From a checkpoint of a small transformer trained on Wikipedia.
Size: 9 layers, width 448, 14 heads of 32, MLP 2688 GELU.
Architecture: LayerNorm before each block, biases.
Training: a variant of Adam for these matrices, 316M tokens, 4818 steps.
MLP neurons of a small language model. Each row is named by its layer, matrix (down: output weights) and neuron, and shows model dimensions 298-361. Each number is 128 + 24 x the weight over its row's rms, rounded and kept within 0 to 255.
A block is one neuron, or neurons of one layer that tend to fire together. Before each block is what it responds to, as a language model described it from the Wikipedia text at the highest values.

Responds to: Line breaks ending a list item, paragraph or table row before a new item, heading or sentence, plus some sentence-final periods and leading table pipes.
L6.down268 [129 148 121 131 126 124 101 127 107 133 156  80 144 110 158  76 119 136 155 119 140 152 137 175 143 163  86 107 107 108 151 161 119  92 137  99 107 126 145 127  98 100 175 113 174 138 111 157 130 115 110 175 146 139 177 117  81 128 143  98 145 114 147 131]
L6.down363 [163 151 130 127 153 114 136 128 133 132 135 117  88  97 111  62 107 164 170 113 105 129 124 148 119 171 129 118 129 166 136 114 149 116 124 120 140 141 152 118 130  79 148 152  70 118 116 148 133 118 125 134 141 119 143 124 114 117 117 142 165 126 133  76]
L6.down384 [121 110 131 130 103 143 167 131 153 128  98 140 146 104 159 128 135 138 129 136 164 161  96 119 118 132 155 117 128  86 124  97 110 131 142 149 111 119 151 168 142  89 153 148 114 137 145 148 164  97 133 142 140 187 143 109 142 140 115 153 139 113 131 131]
L6.down428 [139 134  94 138 126  97 144 142 130 132 185 157 115 100 115 126 148  91 152 139 142 143  97 140 120 126 115 141 132 109 127 142 119 112 121 149 140 150 132 134 157 149 104 100 157 122 163 141 192 128 130 111 155 131 128  88 105 129 121 131 131 166 106  97]
L6.down732 [128 142 102 119 127 120 132  98 134  89 146 118 121  89 127  87 145 166 129 147 140 117 119 144 187  95 138 126 129 140 139  99 147 122 136 114  97 134 159 124 154  98 142 130 105 143 129 106 132 120  98 156 147 131 135 123 140 122 153 153 146 105 166 131]
L6.down1003 [138 102  88 126 133 125 138 141 168 117 114 152 133 108 115 128 128 167 189 131 166 154 132 101 100 128 117 128 176 110 112 120 119 140 141 152 120 139 149 127 143 125  92 123 134 147 111 103 119 154 165 147 152 112  95 124 123 142 110 126 101 109 122 113]
L6.down1267 [147 111 105 145 163 114 135 150  93 126 126 116  69 137 153  76 107 137 134 143  86 149 122  74 112 127 146 165 134 128 110 162 133  95 132 130 144 137  96 116 121 144 179 134 208 150 104 158 172 141 139 197 160 122 123 129 114 117 144 138 130 126  73 118]
L6.down1430 [125 109  96  97 116  89 135 158  93 139 105 155 120 131 201  83 142 144 123 141 107 122 136  99 107 114 145 148 158 164 132 110 126 125 116  96 139 142 138 149 109 101 101  90 116 135  99 128 146  92 114 138 173 153 114 165 122 130 141 185 131 135 133 101]
L6.down1619 [114 136 135 127  99 137 146 134 121 125 138 131  97 128 127  89 132 113 170 143 114 130  93 165 120 148 145 117 108 137 117 139 135 119 180 120 123  98 139 132 148 138 133  98 137 164 147 151 118 140 108 170 108 125  74 166 137 115 128 151 113 142 130 143]
L6.down1620 [153 116 140 162  95 136 130 154  83 149 109 147 124 118 108  70 128 167 128 117 162 103 111 128  97 105 164 148 161 133  89  95 145 140 164 169  95 134 139 151 164 155 137  84 125 119 145 125 126 130 105 164 129 134 124 145 135 140 105 124 133 119 202  97]
L6.down2007 [128 105  98 146 123 136 126 105  82 146 139 145 110 114 149  70 155 127 121 126 115 141  59  93 131 108 142  68 127 124 133  96 136 109 126 127 125 127  84 125 107 110 130 142 126  94 165  84 194 142 122 170 147 117 152 121 101 158  97 156 128 158 146 114]
L6.down2249 [107 158 138 129 162 135 147 110  96 144 116  96 130 107 148  50 124 127 109 129  97 136 135 153 113 118 129 122 137 128 133 145 131 175 101 131 123 145 150 129 154 142 139 114 145  83 132 119  88 110 146 134  89 117 157 180 105 126 121 126 129 115 107 149]
L6.down2316 [125 133 121 138 167 130 100 148 142 130 144 131 122 104 121  94 167 174 123 150 110 108 111 143 126 157 145 119 154  60 134 141 133 150 129 131 112 118 102 121 126 104 175 132 124 109 139  99 107  72 133 134 105  95 167  98 156 113 146 107 187 125 127  77]
L6.down2558 [175  90  82 126 101 144 158 162 109 115 148 134  84 121 142  82 141 100 169 104 122 137 150  93 143 121 176  95 151 158 153 125 156 138 116 108 117 117 111 131 127 100 170 121 119 102 122 127 115 151 139 154  93 134 130 141 130 132 115 125 119 144 146 105]
L6.down2563 [125 107 144 129 115 145 163 133 130 101  91 130 107 110  61  93 119 133 122 145 131 140 130 116 122 121 126  99 158 122 131 177 184 168 124 141 138 100 126 128 130  99 144 106 114 118 150 144 112 118 110 136 115 128 115 136 132 148 126 179 100 110 104 159]
L6.down2658 [152 124 120 137 151 122 110 123 141 112 173 154 117 142  87  65 138 139 123 130 174 109 127 133 125 153 121 178 150 115 114 117 150 130 143 150  86 145 104 142 161 125 127 144 103 108 121 111 120 103  90 126 109 116 120 138 109 129 124 117 144 120 136 127]

Responds to: Fires on the main verb, or its first piece, right after to, a modal, or a subject, e.g. "to commit", "would facilit-", "can prove".
L6.down40 [103 164 130 115 104  97 106 126 161 128 113 144 151 126 153 171 119 158 118 169 115 131  88 118 128 180 141 121 166 129 142 154 102 114 136 101 138 154 150  83 127  96 146  79 122 156 110  95 111 130 156 127 109  88 100 146 124 127 100 146 130 121 125 113]
L6.down42 [113 169 160 118 113 104 179 135 121 130 102 152 155 149 161 133 150 148 148 165 135 159 146 141 126  95 118 112 136 107 162 153  93 106 134 123 121 137 163  86 132  77  98 130  97 135 116 139 110  94 112 149 130  83 154 122 120 119 106 117 125  93 145 121]
L6.down127 [138 164 133 170 123 120 154 111 167 146 113 124 177 127 159 158 113 141 161 156 145 137 115 124 121 154 122 142 130 124 112 163 141 144 116 165 111 180 124 111 132 118 132  86 106 154 122  98  91 113 130 137  82  68 150 122 132 118 103 136 123  88 138 141]
L6.down524 [137 151 147 155 115 116 148 142 174 132 115 106 162 118 122 110 100  93 121 100 123  95 117  86 132 129 140 167 115 117 121 134 135 109 138  97 130 136 136 104 152 155 106 105 134 153 141  94  92 141 104 120 145  73 117 135 172  90 118 119 153 143 170  99]
L6.down583 [143 157 145 105 102  94 130 117 146 172 159 141 129 146 111 146 103 131 134 132 109 117  90 157 146 139 156 134  99 155 149 119 137 118 127 135 144 161 149 126 101 142 160  99 104 170  96 170  85 140  97 106 138  93 101 160 144 146 107 107 124 110 162 142]
L6.down717 [120 127 113 159 153 135 147 122 130 140 119 176 156 154 112 151 112  93 138 115 118 144 154 105 133 168 123 158 116 132 143 149 161  84 110 134 136 131 130 138 138 139 136  99 109 129 153 149 130 163 113 122 108 118  86 133 106 162 126 131 147 135 148 139]
L6.down831 [162 111 167 163  98  92 111 107 104 136 129 153 199 117 125 104  85 180 109 148 145 114 157 147 132 136 134 123 191 134 129  92 112 137 140 141 128 186 126 143 112 155 181 125 160 168  95 104  95 132  95 139 102  93 112  95 152 141  99 151 120  93 157 155]
L6.down916 [118 160  95 115 156 100 104 106 123 150  79 128 135 193 148 129 167 127 116  76 148 136 122 149 128 166 125 111 177 116 174 143  75 108 126  95 150 151 117 122  96 145 127 141 126 105 126 113 114 131 113 127  97 154 129  95 112 120 171 104 141 100 129 133]
L6.down1054 [114 142  89 123 114 147 147 129 103 150 130 141 140 117 154 144 121  95 130 141 142 123 100 149 158 128 152  96 118 144 109 202 153 120 137 125 159  85 105 138  90 125 169 105 123 148 107 130 139 144 123 122 113 116 123 101 143 138 135 169 146 138 151 121]
L6.down1110 [124 130 121 203 136 107 101 160 129 151 127 148 151 116 113 170 120 112 151 130 118 145 113 133 145 176 113 134 153 130 143 119 112 136 136 120 134 101 105 118 141 123 118  99 131 159 134 121 109 103 122  77 124  61 111  85 134 107 139 145  93 121 122 161]
L6.down1255 [103 120 112 138 114 135  94 107 192 122 190 121 144 138 161 116 129 156 122 153 115 121 155 112 154 154  86 121 110 130 103 152 145 131 137 141 110 131 116 133 122 101 153 130 142 138 107 159  99 129 117 135 112 172 147 131 113 110 134 149  81 119 126 116]
L6.down1361 [107 141 139 134 114 120 131 148 124 121 161 135 126 123 115 113 100 114 106 194 160 150 107  99 114 141 134 129 149 140  93  94  75 132 104 116 128 139 153 138 111 133 119 124  92 117  79 136  90 102 143 115 145 127 157 129 145 137  93 115 100  98 108 118]
L6.down1622 [103 128 151 179 136 110  90 167 130  97 128 157 167 105  85 145 100 128 117 172 143 133 139 122 115 149 116 154 124 138  77 100 114 157  95 119 111 174 140 110 157 106 147 120 128 160  94  77  65 117 166 113 111 122 148 136 106 138 105 108 129  85 112 127]
L6.down1725 [126 132 148 128 122 108 100 126 106 173 131 106 142 132 140 146  98 133 103 138 163 130 128 131  71 138  90 131 101 134 124  74 123 131 130 106 173 156 149 100 130 138 124 115 115 155 154 122 101 119 126 156 130 154 125 143 113  97 144 102 104  71  95 171]
L6.down1889 [150 149 129 164 154  61  72 147  79 130 147  87 142 123 147 170 119 148 136 140  96 101 148 123 155 162  93  95 136 106 139 144  81 153  95 158 150 125 110 122 127 157 156 144 128 116 123  89  95 112 104 126 105 114 118 118  88 106 147 125 180 153  98 143]
L6.down2603 [132 148 137 105 142 108  89 143 104 182 147 140 112 138 196 143 114 126 158 113 181 117 166 188 141 154  95 144 147 125 128 147 122 127 132 150 149 154 153 134  83 124 113 106 181 117 112 108 107 130 113 124 157 116 134 162 166 121 155 132 105 153 132  78]

Responds to: Pipe cell dividers and semicolons right after a number in sports or election stat tables and score lists, e.g. 2–0; 0–0 or | 3 | −2.
L6.down203 [158 163 129 122 115 134 140 129 136 128  82  85 104 113 147 110 159 158 109 111 129 100  95 116 157 169 142 102 157 121 117  85 123 146 125 114 144 117 120 144 139 144 102 131 126  90 124 150 150 116 109 138  98 127 137 124 169 123 137 115 126  90 125 105]
L6.down455 [130 144 147 120 155 103 121 158 151  96 125 100 134 147 120 143 126 145 135 104 165 124 131 130 117 102 113 124 139  94  98 120 141 105 148 134 127 143 115 145 141 150 130 121 131 125 134 175 104 150 111 116 108 110 105 121 102  84 110 182 143 123 130  96]
L6.down644 [116 187 128 156 152 126 139 129  83 164 127 124 121 129  84  59 108 133 110 150  68 137 123 160  95 118 117 135 153 132 107 121 117 137 133 105 157 113 122 136 123 132 130 169 116 134 141 122 113 103 135 192 191 153  95 130 140  99 123 103 137 108 168  83]
L6.down1119 [ 92 167 120 155 110 136  92 100 121 102 156 106 153 153 155 147 149 117 131 101  98 117  98 156 124 119 137 136 120 119 139 128 109 148 122 128 144 125 124 117 109 118 123 154 112 107 131  95 125 144 121 121  72 157 130  99 111 139  69 173  98 110 113  94]
L6.down1144 [102 125 103 107 125  85 132 122 140 131 131 192 158 126 164 129 140 102 140 151 118 102 109 109 129 137 104 116 154 121 121 138 126 151 120 136 143 129 126 103 134 126 151 129 156 147 150 150 122 155 116 112 131 130 120 131 123 126 124 103  74 140 169 156]
L6.down1225 [138 140  69  89 133 173 107 164 148 123 125 112 203 139 139  82 154 131 134 149 154  80 129 121 125  94 159 124 122  95 119 123  91 112 118  97  95  91 143 133 107 101 146 117  96 143 123 142 103 170 115  83 127 109 139 163  98 105 141 138  94 115  95 139]
L6.down1348 [147 142 167 131 122 118 112  97 144 126 148 117 124  85 101  99 111 132 116 132 164 124 118 182  99 116 152 135 147  97  91 123 160 100 108 135 163 128 137 121 129 147 135 113 171 138 150 123 145 144 147 102 129 119 165 115 102 141 124  83 111 149 118 121]
L6.down1718 [121 196 127 158 108 148 157 122 156 101 133 152 142 160 138 135 123 124 145 107 130 115 141 202 128 133 140 138 133 118 104 129 128 132 176 112 109 109 117 136 127 152  86 164 150 106 123 119 112 128 139 139  96 109 150 143 105 111 113 110 136 158 168 148]
L6.down1769 [129  93 111 108 140  89 125 117 142 129 149 171 145 130 181 124 125 120 152 130  96 133 130 108 138 132 175 117 134 127 142 162 128 113 160 158 137 123  96  89 160 120 173 158 140 139 144 116 151 102 116 121 119 135 131 136 144 122 117 139 103 140 140 113]
L6.down1790 [ 38 170 157 154 146  99 101 134 191 111 139 164 138 112 156 153 146 137 109 122 133 137  93 144 143 149 140 133 151 140 133 162 107 125 157 132 170 129  94 118 173 141 170  92 150 141 142 124 122  89 138  90 119 123 115  89 118  99 129 136 122 126 176 162]
L6.down1997 [142 166 136 141 121 131 134 128 126  90 117 143 106 143 131  92 140 147 130 117  83 153 156 151  91 161 145 171 160 125 108 110 140 124  89 125 121 124 105 124 117 118 151 140 115 177  92 134 138 149 130 170 114 141 161 139  96 137  92 101 150 102  95  97]
L6.down2086 [ 86 159 124 160 115 120  89 161 139 118 107 139  72 103 136 140 127 156 120 135 111 164 100 130  91 144 161 114 135 113 109 165 144 105 123 113 152 139 114 117 113 113 114 124 104 138 169 143 170  96 160 114 148 101 122 123 112 139 121 129  91 147 154 126]
L6.down2228 [155 156 151 170 126 141 117 166 130 131 135 138 154 104 141 118  98 164 138 115 118 127 119 150 179 134 100 113 134  88 134 150 123 110 122 165 133  94 127 114 102 111 106 137 112 125 138 128 179 113 142 118 112 132 166 121  94 116  80 128 115 146 106 118]
L6.down2347 [115 147  91 141 114  96  98  99  93 159 134 120 108 145 134 144 102 108 144  72 108 100 121  96 108 155 193 141  98 134  63 121 132 117  98 133 102 124 165 142 165 161 133 166 114 152 124 142 145 126 112 137 169 105 148 155 120 120 114 104 119 124 129  70]
L6.down2355 [117 117 144 135 129 163 128 150  92 137 158 145 163 186 183 131 150  81 105 138 118  93 137 103 147 161 112 125 101 140 166 141 133 160 108 142 162  75 124 139 126 135 119 100 134 140 109 177 161 137  97  82  60 113 138 102 105 112 157 144 128  73 124  99]
L6.down2555 [119 191 133 126 127 114  91  95 104  88 124 136 120 130 114 121 101 128 134 130  95 129 111 158  79 142  80  94 167 119  95 124 107  97 134 113 152 132 109 168 161 160 112 120 132 118 146 154 107 141 129 121 159  93 154 127  88 122 119 151 133 101 128 119]

Responds to: Fires on a sentence's main verb, often a word piece, right after its subject or an auxiliary, in narrative and history text: dissolve, disappears, survived, discovered.
L3.down2281 [135  91 130 160 152 100 116 109  90  56 147 135 145 135 140  84 168 103 159  82 111 120 137 165 157 149 164 119 115 148 142 125 108 130 140  84 120 107 150 124 126 158 160 163 119 127  83 114 149 137 176 153 123 160 165 120 109 150 108 154 155 164 121 100]

Responds to: Fires on boundary tokens that end a paragraph, list item or sentence, mostly the second newline of a blank line, plus sentence-final periods and table pipes.
L3.down1436 [110 129 140 145 127 150 139 123 121 134 145 135 167 134 106 251 131 133  77 125  98 115 123 137 132 115 135 145 126 146 118 132 126 134 134 131 126 116 108 132 161 142 148 147 138 113 123 110 112 109 129  92 110 129 172 125 129 118 143 135 136 164 116 142]

Responds to: Words inside or at the start of titles and proper names of works, bands and organizations, often function words such as The, In, Like, After.
L5.down118 [ 93 123 139 132 132 138 116 140 149 168 164 165 145 196 144 125 128  93 118  95 156 133 139 130 162 171 129 124 147  97 111 138 153 140 141 109 123 109 124  92 104  90 119 143 112 150 132 123 133 135 131 123 145 122 154  83 150 152 129 125  99 137 129 107]
L5.down362 [ 69  83 116 155 166 146 107 134 140 104 118 123 105 119 146 124 128 157 111  92 143 118 146 142 100 138 132 105 142 147 126  91 160 107 115 116  95 139 105 117 164 141  84 119 126 136 142 125 108 130  98 103  78 146 161 140 135 128 140 148 180 106 138 124]
L5.down1296 [155 108  97  91 100 166 116 116 157 156 128  91 104  91  89  99 116  99 159 118 126 149 131 143 158  68 126 115 134 106 156  74 139 100 107 114 136 132 127 121 112 151 139 129 132 120 144 124 116 135 144 124 150 128  85 134  64 137 103 127 126 143 113 138]
L5.down1787 [147 127 148 133  98 116 156 163 134 115 115 130 118 146 139  97 119 151 132 103 141 179 155 128 143 105 120 106 167 103 145  92 137  98 136 114  81 124 161  98 123 130 124 108 105 126 165 146 102 142 122 123 113 127  80 107 147 155 141 120 155 104  96 116]

Responds to: Word tokens in the middle of quoted song or work titles, mostly verbs after pronouns or "Don't", e.g. "I Don't Like Love", "You'll Love It", "Get It Right".
L6.down727 [175 176 134 151  92 139 169 100 168 139 143 130  73 128 138 105 115 142 122 108 121 176 139 139 114 126 129 127 134 165 105 100 128  75 108 120 147 135 108 165 157 141 130 125 117 125 163 121 162 114  96 110 116 131 121 145  93 110 119 155 112 123 106 173]
L6.down887 [110 143 113 126 152  93 122  96 186 137 151 124 104 142 130 122 155 113 178 169 113 124 134 129 116 156 128  99  97 146 144 152 107 131 147 146 153 147  80 102 123  93 156 121 202  88 105 152 127 134 131 116 157 119  87 114 120 143 114 112 135 157 150 152]
L6.down922 [145  97 134 156 119  88 147 104 131 153 103 139  90 111 150 147 101  95  95 165 155 161 159  97 102 125 121 132 103 105  69  87 125  77 131 142 122 122  95  95 107 104 126 133 115 141 182 154 121  97 102 124 151 140 137 122 122  69 103 140 100 121 138 135]
L6.down926 [159 107 111 132 130 107 152  98 126 133  98  93 153 150 134 141  82 148 130 146 113 121 123 107 139 126 155  95 147 108 128 120 126 132 167 113 142 140 126  82 120 115 136 166 127 123 119 121 172  82 171 172 151 139 180 117 137 154 121 122 124 189 110 121]
L6.down1060 [106  90 141 150 123 121 154 100 109 167 110 143 131 103 136 127 143 117 125 149 117 166 132 111 127 105  83 157 118  94 121 138 116  87 117  98 144 137 153 146  68 127 119 138 131 128 100 138 165 142  95 141 149 138  97  97 130 121 147 134  84 166 110 202]
L6.down1100 [113 144 116 137 122 146 129  96 154 109 153 102 121  93 115 148 118 197 111 179 152 131 112 147 138 125 163 157  94 118 138 180 118 116 128 161 171 127 164 112 124 159 150 126 129 111 139 178 132 111  89 152 165 134 120  96 140 110 150 149 172 114 134 119]
L6.down1143 [177 106 113 128 126 117 186 109 107 108 134 143 108 141 133 142 179 163 153 134 134 125 157 152 150 141 114 157 133 127 120 157 160 134 140 127 161 148 133  88  96 127 106 112 126 119  83 148 121 147 132  94 121 148  87 134 112 100 110 154 137 156 154 157]
L6.down1390 [153 138 139 151 169  89 143 150 117 149 171 128 139 131 140 146 192 111 133 120 116 130 113  92 113 151 171 133 103 127 126 167  98 122 122 107 111 153 124 163 119 121 130 101 120 176 147 125 100  73 110 103 131 117 106 127 148 110 131 143 170 143 125 163]
L6.down1669 [127 111  97 135 122 157 147 102 156 153  89 126 118 131 140 145 166  95 115 149 108 109 131 110 108 142 116 107 106 113 171 154 104 119 112 108 190 127 111 123 117 103  99 131  71 109 143 154 138 145 142 105 158  94 130 143 121 150 133 100 120 160 118 101]
L6.down1817 [159  88 125 185 110 139 154 141 162 117 108 146 120 131 139 119 168 157 163 114 120 103 107 135 140 159 128 128 125 142 151 183 118 111 107 124 131 128 160 150 109 168 155 134 141 110 149 131 101 115 135 127 118 125 128 121 168 116 130 139 104 121 132 112]
L6.down1846 [106 126 116 127 161 151 159 106 162  98 124 150  73 142 121 150 122 138 127 112 143 126 111  96 134 141 181 156 112 136 109 134 141  70 128 126  79 138 155 160 154 149 113 148 100 188 135 118 106 151 114 108 160 112 117 117 157 134 133 134 138 131 141 122]
L6.down1849 [147 120 131 120 123 144 119 133 117 134 114 155 114 127 130 119  89 108 136 141 108 155 129 113 122 127 110 113 113 168 187 152 127 127 144 142 126 113 116 117 131  96 107 150 100  85 118 107 125 191 118  92 138 127 141 109 127  97 148 162 121 148 155 179]
L6.down1948 [126 100 151 140 120 153 127 107 157 120 165 129 122 180 157 186 116  89  72 130 131 161 115 144 120 147 114 134  80 143 135 152 126  85 139 139 142  75  78 110 117 111 121 136 187 130 124 124 138 110 118 130 117 102  84  84 107 117 142 121 142 143  94 143]
L6.down2363 [123 117 107 114  91 129 102 134  69 168 146 101 152 126  97 123 147 114 136 140 113 106 128 161 104 156 127 104 161 167 104 113  97 136 144 172  88 156 103 138 145 128 138 120 108 124 128 113 151 121 123 123  89 137 144 168 109 140 127 127 132 150 163 169]
L6.down2431 [143 101 133 134 129 164 168 121 153 177 137 127  98 140 122 113 155 134 128 113 108 166 130 134 132  83 185 115 164 154 141 120 163  88 152 112 125  90 147  98  98 147 114 135 124 103 120 117 103  90 103 115 108 164 126 104 147 127 121 139 104 123 125 142]
L6.down2531 [ 96 125 154 142 171 139 134 127 189  91 122 131  92 127 115 164 147 130 113 150 107 110 158 149 111  87 116  97 111 137 118 133  75 136 126 163  96 134 129 128 118 109 159 169 142 130 109 147 127 160 118 170 129 137 142 119 106 135 102 108 127 106  86 110]

Responds to: Cell separators and decimal points right after a digit in sports standings and climate tables (e.g. "1 |", "5.91"), plus match-result words in sports prose like against, at, home.
L3.down2182 [109 108 137 112 105  95 102 106 130 122 116 109  97 115 115 139 128  81 114 138 140 120 110 106 140 126 126 154 109 140 112 168 138 103 176 151 118 152 145  76 176 110 168 119 138 123 169 118 130 112 146 116  92 119 154 166 109 140 116 152 121 130 139 127]

Responds to: Pipe separators ending table cells in Wikipedia tables, e.g. after "%" in election results; also closing == of headings and decimal digits.
L5.down1793 [110 150 137 153 130 151 160 152 147 118  95 139 123 150 150  85 119 132  83 167 175 133  97 158 163 123 158 147 114 158 160 135 161  80 124  90 119 147  91 126  97 148 124  99  97 138 129 146 143 144 109 139 147  93 139 109 136 148 141 138 118 108 132 113]
L5.down1848 [147 138 110 150 171 122 108 164  92 124  72 121 124 158 147 137 140 141  98 139 123 118 147 158 123 127 158 130 117 131 116 143 123  75 124 143 127 146 103 158 131 162 143  97 168 155 149 124 128 113 113 121 127 130 127 137 103  95 170 165  85 137 146 140]
L5.down1924 [122 170  95 147  90 117 171 156 144 104  73 135 132 130 135 116 102 147 101 141 185 138 138 107 140  85 127  79 163 159  97 122 135 118 161 130 110 118  72 119 135 134 129 136  65 149 176 124 144 110  71 165 130 155 130 124  95 107  96 147 117  94 139 145]
L5.down2202 [148  87 146 114 117 137 124 148 159 128 134 137 117 134 131  93 131 145 134 132 138 182 112 128 121 127 157 161 105 157 151 171 118 131 149 138 148 118 172 149 114 152 169 108 116 147 151 135 128 116 122 129 113 135 117 117 152  92 159 146 120 172 140 145]

Responds to: Main verbs (or their final word piece) that follow a subject, to, or a modal and take an object or clause, as in asserts, convinces, sells.
L5.down856 [132 151 107 183 113 156  86 191 168  93 169 150 116  97 135 130  93 109 128 123  90 121 130 116 127 177 151 122 107 135 131 128 132 130  99 157 110 109 104 117 122 119 149 115 151 147 111 141 134 121 149 124 111  96  91 107 116  97 149 144  78 146 155 119]
L5.down909 [119 148 107 108 141 136 161 120 142 112 108 132 150  87 116 152 120 101 165 128 139 142 111 109 121 131  99 146 120 101 140 143 111 127 109 143 129 171 138 107 129 131 145  62 137 120 176 130 130 140 120 115 168  89 136 137 155 146 124 137 132  98 162 129]
L5.down1723 [197 145 128 153 113 110 135  90 110 142 147 108 140 104 126 169 123 100 152 176 136 137 117 149 125 156 129 112 162 146 116  96 134 139 138 119 142 131  70 165  85 144 135 118 153 124  94 156 130 102 154 147 133  67 121 124  96 137 133 142 167 119 128 153]
L5.down1979 [115 130 114 142  67 129 139 169 117  84 125 144 150 134 124  92 139 165 114 139 119 155 121 136  97 148 147 153 141 133 138  71 144 119 124 135  99 114 110 149 152 124 122  89  91 145 120 112 132 129  96 124 163 141  90  81 140 162 114 109 110 108 167 120]